Weights of a small transformer language model: LayerNorm before each block.
MLP neurons of a small language model. Each row is named by its layer, matrix (up: input weights) and neuron, and shows model dimensions 128-255. Each number is 128 + 24 x the weight over its row's rms, rounded and kept within 0 to 255.
A block is one neuron, or neurons of one layer that tend to fire together. Before each block is what it responds to, as a language model described it from the Wikipedia text at the highest values.

Mid-word name pieces. Second word pieces inside proper nouns and nationality adjectives, strongest on -ish in British and Spanish, also Indian, Aleppo, John.
L2.up173 [158 119 124 123 115 114 141  91 139 127 116 127 135 117 153 108 141 105 147 112 107 171 114 155 134 128 117 148 164 127 141 111 126  99 116 148 137 108 166 139 164 125 152 110 147 109 137 149  91 122 124 141 132 153 150  86 140 177 144  79 112 143 135 134  89 114  71  88 128 196 117 168 155 134 125  78 152 144 124 114 112 108 102 144 140 141 128 126 119 162 145 141 156 136  92 159 115  82 123 136 139 149 109 126  94 115  83 132 168 130 129  92  90 104 106  82 125 123 107 125 131 102  82 163 131 120 105 161]
L2.up174 [141 131 124 156 158 109 154 142 114 122 147  94 130 144 148 106 126  80 174 158 105  88 114 147 156 184 135 132 121 136 113 145 133 132 151 149  91 166 129 105 136 156 121 105 112 111 118  80 163 131 139 112 172 164 128 117 187 122 137 113 128 129 149 150 125 143 143 116 117 151 119 114 117 142 121 105 110  94  92 103 123 113 183 121 143 150  73 135  94 121 130 139 153  99 165 112  95 143 144 126 139 108 145 168 145  81 103  89 128 146 147 119 154 128  94 131 145 129 116 153 123 111 123 131 119  81  97  98]
L2.up307 [141 131 136 123 172  52  83 147 165 134 117 111 136 114 113 170 138 144 156 165 157  61 103  99  94 129 111 116 107 144 109 163 164 102 121 133 155 140 153 107 147 151 131 137 122 119 110  92 137 140 153 151 155 132 151 107 184 145 133  87 108 142 119 160 132  86 116  87 138 168 117 148  93 144 136  83 139 115  97 137 109 112 143 129 126 139 134 130 113 148 108 100 154 115 135 174  89 111 104 156  94 153 113 111 155 127 142 106 113 186 160 103 137 131 150  87 144 171 129  94 128  89  97 137 116 143 110 120]
L2.up380 [130 126 154 142 132 128 100 139 122 139 148 124 144 158 160 123  78 143 141 103 191 165 134  85 159 161 120 147 111 135 113 152 142 120 154 181 140 130 119 116 134  71 142 129  76 116 109  82 131  88  97 123 169 142 125 149 152 180 127 148 134 128 128 102 134 145 109 145 155 134 146 110  97 141 138 129 118  68 135 141 112 102 139 104 109 157 161 157  85  93 134 111 131 117 136 145 142 171 115 145 144 127 142 137 103 133 139 135  97 128 134 105 127 119 132 127  93 119 146 150 112 145 107 141 158 103 108 207]
L2.up532 [150 155 155 148 147 132 162 110 105 107 154 167 114 122 149 156 110 138 120 123 165 141 115 138 112 160 122 127 108 180 136 177 150 146 120 160  81 114 129 148 154 118 140 150 114 112 122  91 105 140 113 114 117 117 163 144 135 111 169 117 104 156 138 157 141 151  89 140 163 113 140 111 124 121 117  70 105 126 105 116 108 124 141 116  72 175 126 158 123 138 128 106 158 121 151 152 149 115 142 133 133 121 118 124 118 126 112 138 111 133 134 136 112 120 126 118 143 156 103 118  66 115 164 119 113 138 143 159]
L2.up603 [132 157 134 121 111 132 115 151 113 134  94 115  73 170 134 104 156 113 164  89 115 112 106 165 139 115 108 114 115 128 115  92 160 110 113 137 152 141 160 161 148 183 105 117 116 104 128  67 115 114 117 135 138 122 127 136 148 155 111 128  99 154 119 156 120  79  97 104 154 124 154 125 168 138 160  88 128 126 132 146 116 134 110 113  85 124 126 127 109 113 157 119 114 134 140 122  93 137  80 156 165 122 124 174 171 161 118 141 171 131 146 107 148 100 164 124 109 100 122 141 103 130 110 152 149 105 123 133]
L2.up890 [106 146 156 140 104 103 102 135 127 116 110 152 101  85 157 101 142 126 145  88 193  87 135 131 121 145 123 160 114 137  99 149 154 105 146 153 140 123  88 140 140 107 107  91 101 116 104  86 147 126 122 136  82 140 142 137 140 153  98 141 119 161 132 138 113 138  77 103 178  84 153 121 138 134 151 163 109  98 122 117 147 145 132 135 112 130 127 122 100 135 112 114 113 100 122 159 118 165 120  96 100 135 152 144 172 146 154 118 137 133 138 131 140 168 119  83 135 115 106 151 119 128 152 182 112 145 137 172]
L2.up1008 [115 126 116 101 108  88 108 127 177 134 128 116 129 164 116 137 147 149 183 134 146 177 114  90 133 136 106 172  90 142 150 127 103 155 129 141 160 124 125 106 132 108 108 108 117 139  89 137 110 124 134 150 131 155 140 140 192  80 114 134 160 164 109 137  88 116 122 119 145 115 139  84  96 171 101 152 184 120  93 133  94 151  93 129 123  93 103 159 138 116 149 106 163 107  99 163 133 101 104  99 134 146 130 161 100  80  97 112 119 157 131 147 110 142 119 111 109 100 156 129 141 103 142 151 106 149 131 132]

Final piece of common words. Word-final pieces that complete a common function word, mostly "o" in also after "als", also into, two, been, serves.
L3.up187 [131 130 111  98 138 121 152 145 111 117 144 105 153  90 109  93  71 103 133 148 134 153 126 134 104 115 130 141 161 134 133 104 107 136 165 162 133 197 153 152 128 105 110 123 142 167 136 146 107 135 175 125  79 120 120 100 141 123 149 131 156 136 102 154 138  90 143 115 122 136 135 130 105 123 100 159 126 126 149 145 126 146 131 114 147 124 115 106 136 130 113 111 206 126 141 112 144 135 135 101 159 102 108 106 133 138 137 119 113 120 156 132 128  84  94 117 115 123 156 147 127 143 128 136 139 106 153 149]

First-name final pieces. Word-final pieces that finish a first name split into tokens, just before the surname, e.g. Jennif-er, Hen-ry, Geor-ge, Dr-. before a surname.
L6.up97 [109 119 139 150 128 107 106 125 110 103 102 134 131 125 133 129 159 115  73  90 131 134 148 124 156 128 117 106 116 141 105 190 101 117  95 123 128 115 161 109  99 105 126 116  97  66 108 112  96 136 125 118 140  94 125 110 134 105 137 130 128 154 145  82 143  98 172 104 101 191  87 139 138 104 127 144 164 151 126 145  65 105 116 139 144 159 148 159 108 118 151 119 167 117 135 117 125 134 123 119 135 129 150 111 132 132  64 155 115 142 141 122 116 132  99 110 147 154 110 151 115 143  85 138 133 145 122 128]
L6.up134 [129 102 112 135 144 159  79 152  91 105 123 115 127 127 110 150 121 139 111 109 108 136  78 163 103 104 144 118 108 115 132  93 146 163 119 113 113 103 104 125 168 133 130 137 125 138 142 109 111 118 113 110 160 143 138 134 153 156 123 173  98 140 115 104 163 160 153 111 157 141 107 151 166 124 139 117 174  99  73 135 117 113  81 164 134 148 141 130 114 121 151 112 141 102 108 166 159 124 156 134 107 165 103 111 155 149 115 187 129 118 120 119 150 126 123 144 140 156 126 147 139 137 163 160 152 148 160 162]
L6.up436 [120 119 101  95  94 128 123 126  95 131 142  95 114 120 104  82 139 153 126 127 109 133 160 120 109  93 137 134 118 132 130 123 122 168  76  89 133 111 112 121 123 121 112  90  94 138 114 121 131 111 122 151 120 143 112 155 127 167 150 141 104 162 103 118 167 104 141 105 123 141 135 108 157 118 118 114 120 119 139 133 101  79 132 189 177 114 125  58 124 125 176 114 125 123 154 180  98 181 176 153 133 138 139 116 127 119 123 162  85 134 132 162 133 139  81 117 173 136 134 155 125 127 102 108 150 145 127 164]
L6.up574 [ 76 148 120 142 102 186  91 128  80 118  97 102 117 133 149 155 133 114 129  93 118 140 168 103 135 116 129 112  94 128 163 117 103 143 126 140  73 112 113 124 139 136 100 143 107 163 114 130 135 169 137 140 161 114 141 108 151 139 124 109 133  98 110 104 135 166 138 110 111 119 183 137 159 119 110 143 116 103 133 104 111  98 131 116 132  98 110  94 132 174 107 159 143 131 144 178  69 151 116 148 116 169 113 139 116 141  90 135 132 127 160 134 125  84 153 117 162 159 135 144 116 119 112 118  98 108 116 173]
L6.up781 [ 99 144 117 123 155 115  88 125 153 149 100 156  96 128 127 141 106 169 131 123 134 158 110 130 145  88  93  99 132 113 128 102 123 107 146 104 106 159 110 133 101 147 119 111 121  93 142 153 127 130 149  98 152 175 124 155 123 147  62 129 148 124 140 140 143 121 136 173 123 160  97 148 172  93 140 118  98 120 119 156  96 142 111 113 132 114  77 139 159 132 124 137 174  91 130 106 164  85 123 126 103 176  84 132 141 155  97 136  92 143 142  88 106 128 127 165 185 131 110 168  97 124 116 134 156  94 156 152]
L6.up822 [ 86  66 134 144  97 104 105 137  87 144 123 119 153 111 124 139 163 117 127 143 161 128 134 144 164 137 148 149 125  91  85  88 138  99  99 155 112 138 149 119 150  77 121 103 185 102 104 142 150 118 144 128 175 129 118 118 107 147 136 142 114 166 139 163 124 175 121  84 119 165 156 100 124 173 156 106 106 131 151 127 117 127 135 124 129 182 106 139 155 131 157 154 111 119 134 132 104 117 136 130 163 136 152 131 140  94 129 107 113 118 121 135 102 151 115 159 119 151 148 150 116 159 123 117 189 113 110 157]
L6.up824 [118 107 170 136 120 120 107 150 113 142  73 109 107 139  86 136  97 133 107 128 123 114 167 105 169 173  61 142  73  83  81 113 167 122 106 160 183 136 141 111 135 107 129 144 143 124  95  96 125 118 169 117 145 150 125 172 103 163 145 120 147 126 113 124 156 133 129 112 136 145 141 128 115 121 149 115 123 163 144 122 121 110 115 125 165 178 145 133 133 155 155 109 137 159  95 149 129 137 118 173 151 153 109 154 112 124 105 162 107  94 110 120 106 105 177 113 131 122 114 146  99 127  84 110 121 105 130 153]
L6.up992 [117 102 135 159 129 135 113 146 112 104 105 161 128 126  90 151 120  85 100 103 114 119 163 112 142 118 134 145 136  84 154 120 125 154  87 106 156 166 113 131 101 119 111 122 127  96 121 117 124  76 134 117 205 103 142 185 120 125 139 118  79 136 130 105 129 104 101 106 109 139 117 135 120  79 164 113 172 126 160 206  80 106 123 132 121 128 128 120 149 156 172 118 134 118 137 145  93 153 134 124 102 175  83  96  85 144 105 132 116 131 148  97 136 120 134 109 152 135 122 161 135 144  95 123 125 118 138 131]

Word-internal c after prefixes. Mid-word consonant pieces, mostly "c", right after a prefix like re- or con-, as in re-c-orded, re-c-ently, con-c-urred; also word-initial c/ch pieces such as chart, cited, children.
L2.up61 [137 105 147 155 131 123 165 154 135  86 171 139 136 113 122 120 136 139 102 133 156  91 130 130 166 109 107 148 150 144 138 135 142  73 108 120  89 140 132 125 152 114 142 153 143 156 115 130 128 118  97  94 154  99 132 119 157 114 146  94 111 170 113 101 123 106 144 144 105 108 148 164 146 120 171  98  94 115 109 109 130 116 151 120 121 126 122 131  97 106 119 105 167 117  94 123 186 178 169 125 149 139 115 133 131 122 110 121 152 110 134 114 118 135 152 154 119 152 141 122  76 132 154  84 128 104 105 140]
L2.up116 [143 188 118 118 130  75 128 123 136 102 113 139 174 123 134 123 150 138 147 148 112  70 113 117 146 177 121 135 127 148 121 111 116 121  97 101 137  89 135 144 108 126 146 137 170 116 173 147 107 103 140 105 160 125 154  69 155 101 158 164 134 124 117 152 123 102 126 107 138 152  59 169 152 103 136 137 140 102 129  57 105 147 133 110 124  83 131  68  93 107 126  72 130 108 127 124 154 135 131 128 130 120 151 120 137 173 119 128 114 185 136 103 159 144 118 159 148  95 131 133 120  85 119 114 115 132 162 174]
L2.up178 [126 126 156 146 103  70 206 110 102  68 145 112 118 121  89 129 160  96 134 139 113 106 104 150 123 116 145 111 104 126 123 146 125 117 155 130 165 165  76 103 115 153 103 119 135 166 133 117 110  99 132 153 141 135 109 126 144 117 166 127 142 171 171 167 111 108 116 108 124 108  93 102 107 148 140 155 153 131 166 119 140 120 129 147 138  92 117 120 111 138 123 121 143 117 123 153 153 152 146  87 125 137 181 106 116 139 193  74 143 123 125 103 109 121 118 147 142 148 135 180 112 112 130 117 121 112 135 158]
L2.up187 [170 154 108 153 122 143 153 163 106 103 116 115  95 178 112 118 100 113 132 133 117 154 140  99 119 131 142 118 142 104 156 166 105 125 103 140 109 196  74  97 142 167 134 136 128 111 143 127 128 130 126 138 122 119 113 166 160 117 127 108 183 145 130 120 107 135  96 110 145 145 153 128 138  94 155 103  86 123 125 100  95 168 130  97 161  90 173 170 128 138 112 132 127 139 120 127 107 166 152 135 102 146 118 121 114 128 129 119 130 157 108 146 106  97 151 119 144 115 112 127  89  97 123 108 124 147  57  93]
L2.up263 [131 151 159 144 107  99 101 146 111 113 139 135 108 165 114 116 145  81 140 131 139 107 105 152 140 150 104 153  83 127 120 115 114  90 126 133 129 135 130  60 146 131 130 111 140 144 144 110  82 119 157 123 152 157 159  91 161  90 159 110 123 157 138 141 154 136 113 113 122 129 106 112 141 159 132 123 103 131 134 143  69 105 105 147 129 105 106 169 125  99 132 149 102 120  93 119 143  90  92 143 154 129 155  98 152 122 151  80 120  85 106  99 106 130 111 143 139 118 115 111  96  80 141 142 104 145 136 166]
L2.up270 [108 101  97 144 165 133 151 168 149 137 133 134 153 134 114 139 132 111 125 156 172 131 138 128 141 134  89 115 140 117 107 151 130  81 132 133 175 190 160 115 135 129 133 120 116 103 152  91 149 119 104  95 149 150 129 108 108 136 112 133 132 120 120 149 136 120  80 105 132  79  87 136 122 110 162 102 117 172 131 111 106 122 142 106  97 130 119 131 156 152 131 138 149 125 120  97 142 133 110 152 147 115 149 129 113 128  91 131 121  95 159 147 124  82 117 176  84 138 148 143 107 124 155 140  74 144 143 107]
L2.up558 [164 172 133 113 146 120 108 134 156 105 131 127  90  96 124 176 143  92 115 124 205 142 129 109 102 150 124 121 118 103 117 122 121  82  92 133 178 153 122 122 150 159 115 143 145 106 147 101 123 124 119 131 122 158 151 113 129 123  91 120 109 104 153 207  95 107 125 110 145 143  92 136 131 127 146 147 103 148 125 124 141 138 101 148 139 104 117 152 125  89 127 106 122 123 185 150 115 114 145 138 123 129 140 183  92 129 156 133 112 124 128 136 143  85  74 151 130 118 138 111  74  96 173 115 148  96 123  75]
L2.up1014 [126 123 114 103 130  95 120 153 118 105 127 104 118 143 121 118 119 120 127 110 157 102 148 136 110 109 105 138 113 137 155 164 137 106 121 105 120 147 100 112 140 106  98 145 160 157 170 145 144 133  95 125 145 118 121 107 115 163 131 186 110 120 145 143 158  94 124 142 134  87 113 102 111 114 103 114 116 161 152 107 146  66 143 141 144  98 105  92 153  83 128 130 154 139  84 145 167  90 151  88 120 146 161 153 133 156 142 135 131 122 159 130 155  90 127 149 119 126  88 112  95 118 176 116  58  86  84 109]

Word-initial com- prefix. Fires on the opening fragment of a longer word, chiefly " com" in command, company, commune, plus "ic" in service/official and the word " as".
L2.up121 [104  67 140 120 136 185 137 135 126 137 120 138 154 119 155 148 184 152 100 107 110 115 118 119  73 165 119 133 142 132 128 142 136 150 141 119 118 151 174 129 133  99 136 128 109 149 126 135 130 106 129 135 191 127  74 132 161 177 135 116 135 147 159 131 140 131 137 109 112 155  51 122 137  98 154 131 142 149 122 143 125 178 116 158 113 169 134 121 124  84 151 114 123 123 122 140 125 145 116 115 118 145 142  81 130 117 129  75 131 141 157 154 136 114 126  78 130 131 128 133  91 125 148 135 105 147 150 132]
L2.up163 [109  92 155 140 154 138 145 161 126 154 139 131 122 110 114  86  92 156 141 159 124 145 160 161 129 168 141 124 137 143 144 152  83 128 108 184 122 174 141 136 157  82 158  71 134 121 158 118 155 122 138 128 151  91 136 136 106  98 141 166 142 128 101 115 118 128 113 155 103  67  90 171 131 128 136 148 142 135  52 121 158 135 170 141 132  97 118 133 172 128 139 142 139 120 116 134 107 136 155 115  81 117 102 152  97 103  86 125 138 108 149 160 130 142 116 102 176 107 114 148 108  85 113 133 138 159 164 157]
L2.up293 [ 55 137 150 149 167 128 125 101 132 142 124 155 119 105 149 126 142 161  95  99 131 147 108 141 124  75 146 142 147 112 130 120 140 141 149 139 143 139 142  79  93 105 134  94 137 141 143 110  89 162 134 147 155 163 118 100 150 124 115 151 165 119 110 123  86 146  91  92 112 103 131 154 108 143 114 117  95  95 122 151  74 130 134 146 106 122  82 151 138 120 106 124 155 173  85  94 139 176  79 111 104 103 157 108 139 125 152 109 136 120 146 147 161 113 105 166 112 163 150 150 104 122 142 148 147 136 152 112]
L2.up329 [148 120 103 117 115 106 150 152 129 120 123 102 177 128 130 103 132 103 123 118 133 117 161 190 111 131  94 164 142 152  78 129 118 136 178 129  82  87 157 113 131 113 121 123 148 143 149 106 106 170 104  87 142  68  87  93 110 146 128  98 145  76 116 164 132 149 160 155 126 145 151 151 114 106 166 124 125 126  99 122 101 103  67 118 137 116 117 137 142  95  94 114 142 133 163  93 175 133 127 100 122  76 164 112 153  75 130 143 137 133 157  94 147  96 120 133 145 162 117 149  98 123 118 136 124 155 103 108]
L2.up720 [145 144 149 130  75  96 131 127 118 144 103  81 153 146 138 106 116 160  87 179 128 131 112 127 145 133 131  88 137  92 115 175 109  96 160  97  85 155 121 121 137 165 150  97 110 137 101 102 154 139 126 110 107 121 139 125 162 120 133 128 127 100 130 110 167 177 154 126 112 114 132  98 115  88 147 127 114 117 124 127 115 180 164 118 109 133 129 144 117 129 133 125 116 143  89 103 122 163 142 119 100 104 139  58 135 117 134 135 162 167 112 172 160 111 127 136 153 150 100 129  94  94 128 135 128 132 100 120]
L2.up745 [143 121 130 129 124 176 180 106 136 152 156 130 148 100 159 142 185 154 101  95 114 149 132 121 112  86 140 178 113 112 153  79 139 109 124 153 123 149 148 149 122 122 140 135 127 137 128 103 100 113  77 144 180  67 104  78 130 104 116 122 110 146 116 148 142 119 134  98 128 152 136 144 129 111 129 122 124 132 143  89 117 139 123 117 137 147 112 128 125 112 133 112 139 129 153 108 131 112 175 150  99 139 146 137 129 106 105  88  95 115 140 142 149  81  88 119 131 112 142 140 107  79 117  84 116 147 125 131]
L2.up774 [107 102 112 109 102  89 137 137 123 131 156 175 127 133 106 163 114 149 105 121 121 130 170 115 176 119 118 114 120 109 135 160 122 124 136 176 117 124 118  90 157 127 124 149 115 130 162 105 106 181 150 124 133 114 176 152 152 141  91 114 186 140 109 151 159 123 148 143 121 108 139 130 116 123 138 137 131 143 108 123 101 185 191 119 154 119  96 108 110 116 108 162 173 139 136 109 140 109 114 140 104 108 132 131 125 110 132  86  83 145 158 116 114 114 119 155  80 118 111 160  85 128 135 127 148 103 123 133]
L2.up900 [104 130 135 184 149 150 133 137 111  95 139 100 143 146 181 160 167 128 108 118 156 103 162 123 113 149 146 139 150 133 121 119 124 136 112 152 144  69 109 135  81 111 105  77 159 152 155 123 135 131 105 165 134 124 133 109 139 146 154 127 107 117 154 133 128 123 154 104 107 124 126 128 129 153  99 170 116  90 103 135 120 169 178 146  71 164 126 189 148 135 166  83 101  93 133 122 109 129 113 121 166  94 152 141 118 125 116 100 107 140 110  99 160 130 130 122 119 104 106 100 125 132 126 132 121 158 113 140]

Mid-word subword fragments. Inner word-piece fragments completing a common word mid-spelling, as in att-end-ed, als-o, typ-e, acc-ep-t-ed; also the word as after released or known.
L6.up213 [165 177 130 174 115 144 138 131  91 105 152 158 110  87 108  99 141 157 145 132 172 151 129 120 125  96 111 151 138  99  85 120 135 145 118 127 137 152 116 146 144 139 127 153 150 127 105 121 127  83 174 101 102 106 151  91 149 123  71 119 173 134 149 113 139 108 129 137 143 133  90 123 146 194 116 100 130 159 120 116 147  97  99 126 123 163 156 128 118 146 112 112 130 118  73  94  96 160 120 134 170 135 155 164 104 140 146 104 166  95 141 153  98  97 122 131 125 117  98 136 130 165  97 104 110 124  90 154]
L6.up224 [147 130 112 159 140 129 119 144 116 131 102 129 143 136 143 118 109 177 129 119 141 132 138 135 142 148 162 170 143 116 105 108  88 128  98 129  97 160  82 120 123 104 153 106 124 103 137  80 107 192 105 136 124 144 126 133 116  93 134  70 120 124 105  74 151 118 123 121 121 128  98 152 152 182 135 166 122 172 135 111 136  96 115 130  97 105 116 112 108 118 125 106 155 109 123 158 120 163 155 112 147 160 135 166 161 157 105 103 101  98 144 129 124 128 133 146 135 113 187 148  71 143 113 134 153 110 145 193]
L6.up264 [135 137 155 110 147 157 128 153 144 132 120 116 118 110 126 114  90 146 106 106 145 116 148 150  83 126 154 117 148 106 134 112 145 113 106 129 141 121  86  83  93 144 134  89 137 130 116 115  91  77 169  89 156 100 186 121 153 108 125 183 131 103 154 115  83  84 171 119 138 105 149 140 109 120 117 145 171 119 148  99 129 129 113 140 122 135 132 147 143 150 165 113 135 128  81 135 143 155 148 107 144 176 127 184 110 148 138  81 141 125 111 133 126 122 128 142 150  79 112 125  70 150 142  88 139 117 111 131]
L6.up412 [116 117 130 145 136 112 149 113 172 134 141 142 132 166 104 133 128 127  32 157 139 112 172 129 100 163 171 117 137 106 142 120 143 159  99 120 154  87 116 124 151 126 159 140 106 151 115 142 146 131 159 113 155 153 137 140 124 127 104 141 120 130 117 141 135 118  88 107 143  94  88 125 148 144 158 113 144 155 118 118 160 118  91 124 108 154 115 141 135 138 145  80 139 148 105 138 109 139 101 140  93 152  92 144 178 147  93 144 150 116 200  74 130 143 117 154 103  93 133 172  96 125 137 138 119  98 133 120]
L6.up739 [166 162 120  75 153 129 149 121 110 154 100 103 130 104 126 154 144 105 115 134 171 126 117 104 121 106 131  74 187 191 118 120 159 149 195 167 137 121 107 184 110 134 138 137 130 128  84 113 100 104 145 129  96 147 148 118 183  91 151 131 160 100 134 144 121 139  95 123 169 138 113 150 149 149  97 114 107 161 106 103 111 154 126  82 129 146 138 156 182 165 157 137 143 157  99 117 102 105  92 113 145 135 129 112 138 121 125 108 122 159 134 100 125 128 146  98 158 113 129 140 138 155 125 138  96 110 112 152]
L6.up796 [131 176 160  90 123  74 149 126 132 127 136 133 126 110 169 143 123 114 179 159 109 188  86 157 108  99 161  99 133  93 109  95 142 104 112 127 115 116 133 130 112  90 126 150 120 119 134 125 133 138 132 109 113 122 126 142 168 100 124  97 113 157 105 127 132 116 134 140 125 162 162 140 161 117 130 140 143 154 152 150 168 130 154 156 114  84 157 110 136 127 176 116 141 131 122 116 118 150 164 118 133 157 100 132 160 158 148 100 172 117  99 119 105 105 139 127 147 117 111 109 111 110 116 118 128 155 118 130]
L6.up840 [125 129 138  78 118 126 136 125 159 154 140 111 119 144  96 112 126 147  89 101 175 112  81  75  89 109 108 118  98 114 111  99 125 168 151  57 118 134  97 109 121 127 125 116 144  86 143 117 118 116 122 149  95 144 132 113 131 134 147 130 121 168  79 140 160 131 115 122  98 167  98 145 142 110 139 126 107  94 125 159 131 142 127 110 169 147 157 113 138 161 177 173 148 120 114 138 138 132 145  84  94 127 127 141 123  99 126 156 126 118 144 147 134 141 139 126 150 136 146 112 124 113 134 135 186 116  74 153]
L6.up927 [105 148  99 122 133 155 123 132 110 117 123 138 152  69 114 116  80 167 126 123 172 123 145  69 150 178 144 140 121 123 130 104 101 138 146 132 124 111 144 120 119 122  76 156 107 155 194 103  91 102 133 123 143 115 113 149 129 101 126 140 149 136 169 139 144  83 194 128 155 129 103 142 150 127 126 131 141 113 135  93 137 119 116 124 139 122 130 145 129 136 159 142 195 159 142 133 137 140 105 138 124 146 149 128 175 119 137  96 118 125 144 116 127 135  92 137 134 123 113 169  99 180  78 136 109  82 135  94]

Mid-word name pieces. Word-piece tokens inside proper names, mostly first names and place names, often in lists or tables, such as Har-ry, Kar-im, Jonath-an, San D-im-as.
L3.up682 [123 129 115 106 159  97 111 135 133  93 112 145 106 153 119  91 154 117 127 133 109 142  99 107 140 127 146 139  76 130 133 128 127 124 115 127 111 153 128 148 129 129 128 139  89  93 163  84 146 118 108 158 133 159 101 129 120 128  98 136  78  52 133  99 136 124 142 107 162 181 131 128 134 112 134 125 130  99 114 175 167 100 103 150 163 143 143 144  85 133 146 156 177 156  93 157  80 156  96  70 110 154 137 151 115 125 131 136 140 140 149 143 111 116 136 118 141 118 142 134 155 154  76 110 108 105 146 143]

Word-initial fragment pieces. Short word-opening fragments like c, p, con, pro, v split off a following noun after a preposition, e.g. in' c'are, for' p'reparing, of' pro'teins.
L3.up582 [137 134 143 143 139 107 124 118 122 139 156 155 129 137 128 191 147 144 113 125 147 107 150 115 136 122 131 144 135 145 117 144 164 102 129 154 170 114 135  64 120 123 123 132 112 135  92 138 161 126 142 122 142 143  90 113 145 127 150 196 112 119 135 111  95 158 119 171 157 149 111 164 110 132 164 174 163 126 131 114  90 156  94 174 150 107  98 146 148  84 123 141 149 112 198 105 136  93 160 155 151 139 148 152 113  92  95 162 129 112 121 157 162 131 171 124 137 114 121 132  81  89 112  90 104 119  92 131]

Word-initial "c" piece. A lone word-initial "c" or "C" piece starting a split word, usually a noun after "the" or a modifier, as in c|lusters, c|ensus, C|ouncil.
L6.up225 [121 130 143 139 136 114 129 141  92  92 155 121 143 110 113 109 133 111 160 154 151 131 123 134 130 128 128 116 114  85 136 149 111 141 158 151 122 110 123 101 110 110  73  89 174  83 147 157 170  99 175 128 170 148 103 134 112 136 166 123 103 131 139 122 154 124 130 164 151 154 116  75 145 137 114 137 126  91 135 119 143 164 120 128 128 119  97 160  95  89 105 141 100  97 132 132  91 104 123 116 129 129 163 122 139 187 111 152 132 117 137 105 115 121 136 129 109 129 149 161 131 157 107 133 101 117 127 150]
L6.up271 [105  98  90 123 113 146 159 166  99 130 146 141 139 129 156 134 137 184 146 149 121 119 143 138 126 135 114  94 144 124 113 151 133 143 189  70 151 107 113 105  94 112  89  86 110 161  80 118 120 107 106 108 102  91 123  84 131 111 155  95 121 118 112 119 138 130 138 134 121 134 154 142 123  93 111 134 114 130 108 113 118 154 113 126 108 126 104 130 111 126 111 157 161 124 124 130 174 148 134 148 123 114 143 145  96 155 142  98 172 148 115 135 149 179 156 109 114 108 152 149 161 130  94  78 128 108  72 113]
L6.up301 [110 164 161 148 168 112 132 104 116 145 114 132 120 127 128 133 123 105 136 148 103 165  96 135 159  91 124 135 102 160 133 135 128 126  99 149  90 105 116  80 167 149 130 106 154 138 115 143 175 159 133 149 103 158 120  89 115 149 143 153 133 133 124 101 117 132 119 117 144 141 134 163 119 126 138 147 134  97 143 134 146 165 164 197 109 110 136 126 161 115 134 106 145 126 130 115 138 112 110 103 147 119 107 144 125 175 154  78 107 125 162 126 122 135 112 115 109 177 100 130 119 122 193 107  71 143 141 159]
L6.up325 [134  84 118 121 163 103 115 120 122 155 133 145 149 131 157 146 130 127 118  98 113 173 137 120 156  95 171 132 127 110 118 145 169 154 106 157 123 132 122 130 186 119 159 128 174 171 128 158 137 131 111 135 106 126 132 152 132 119 139 124 157 125 189 130 154 109 114 111 108 121 133 130 139 120  82 166 133 145 154 174  89 133 125 136 114 132 122 117 167 100 130 176 129 106  84  76 142  92 121 161 130 144 137 133 131 103 157  99  85 118 118 116 103 102 114 147 126  92 133 137 121  98 105 147 116 131 133 141]
L6.up330 [149 147 104 102 129  82  91 138 149 161 157 142 105 135  93 111 195 124 113 139 139 126 105 132 167 115  98  68 136 100  87 143 137 162 126 109  93 117  81 154 145 122 107 134 171 129 171  91 122 142 110 124 138 178 106  94 121 113 101 108 131 129 147 169 146 143 135 157 141 105 112 140 104 148 132 148 144 127 161 119 114 146 124 148 123 128 149 158 172 127 143 102 129 153 114 145 114 136 127 115 120 147 161 122 148 112 122 116 128  89 156 138 187 122 140 162 136 114 141 140  88 115 157 114 120 162  67 129]
L6.up370 [120 132 123 159  85 167 182 124 139 147  99 159 116 146 126 122 125  98 136 116 135  99 115 135 100 112 146 135 112 189 147 150 149 135 148  96 174 149 118 122 116 130 123  94 141 186 139 104  91 132 111  98 111 147 140  71 111 103 137 114 155 182 141 134 145 151 136 120 100 123 131 141 148 125 108 189 164 159 159 129 163  96 131 103 126 122 111 124 152 125 112 117 115  69 120 140 169 170 146 148 112 124 100  96 128 111 136 149 146 123 111 119 133 134 131 107 143 105 127 102  80 139 136 140 121 142 136 121]
L6.up404 [100  99 149 123 125 155 166 120 149 113 130 184  57 129 109 154 147 138 152 128  88 146 111 152 155 132 142 126 153  81 113 151 195 105 125 121 142  89 121 125 142 158  96 127 140 119 136 153 135 105 147  82 107 141 140  87 100  79 134  98 161 179 151 155 127  87  98 146 134 186 108 106 126 118 130 129 116 138 147 139 140 121 148 127 110 117 103 128 133 101  87 148 170 129 105  94 152  99 175 100 154 102 113 123 171 164 118 135 152 144 129 127 109 117  79 119 133  91 142 123  96 151 129 111 126 134 143 129]
L6.up923 [118 108 131 137 125 119 119 131 109  90 116 125 150 102 124 184 117 154 153 144 107 185 101 154 147 142 145 159 151 119 112 176 113 155 152 108 181 123 113 149 125 121 116 151 117 104 132  96 108 148 148  97 134 168 115 118 122 144 153 131 134 123 132 151 154 122 153 164 145 138 150  91 120 121 140 105 131 122 123 115 155 112 143  97 113 160 101 117 115 139 133 102  60  91 117 138 107 125 130 124 110 155 144 146 150  66 144 102 142 107 108 168 122 151 134 146 108 154 105 105 110 129 146 104 153 102 164 145]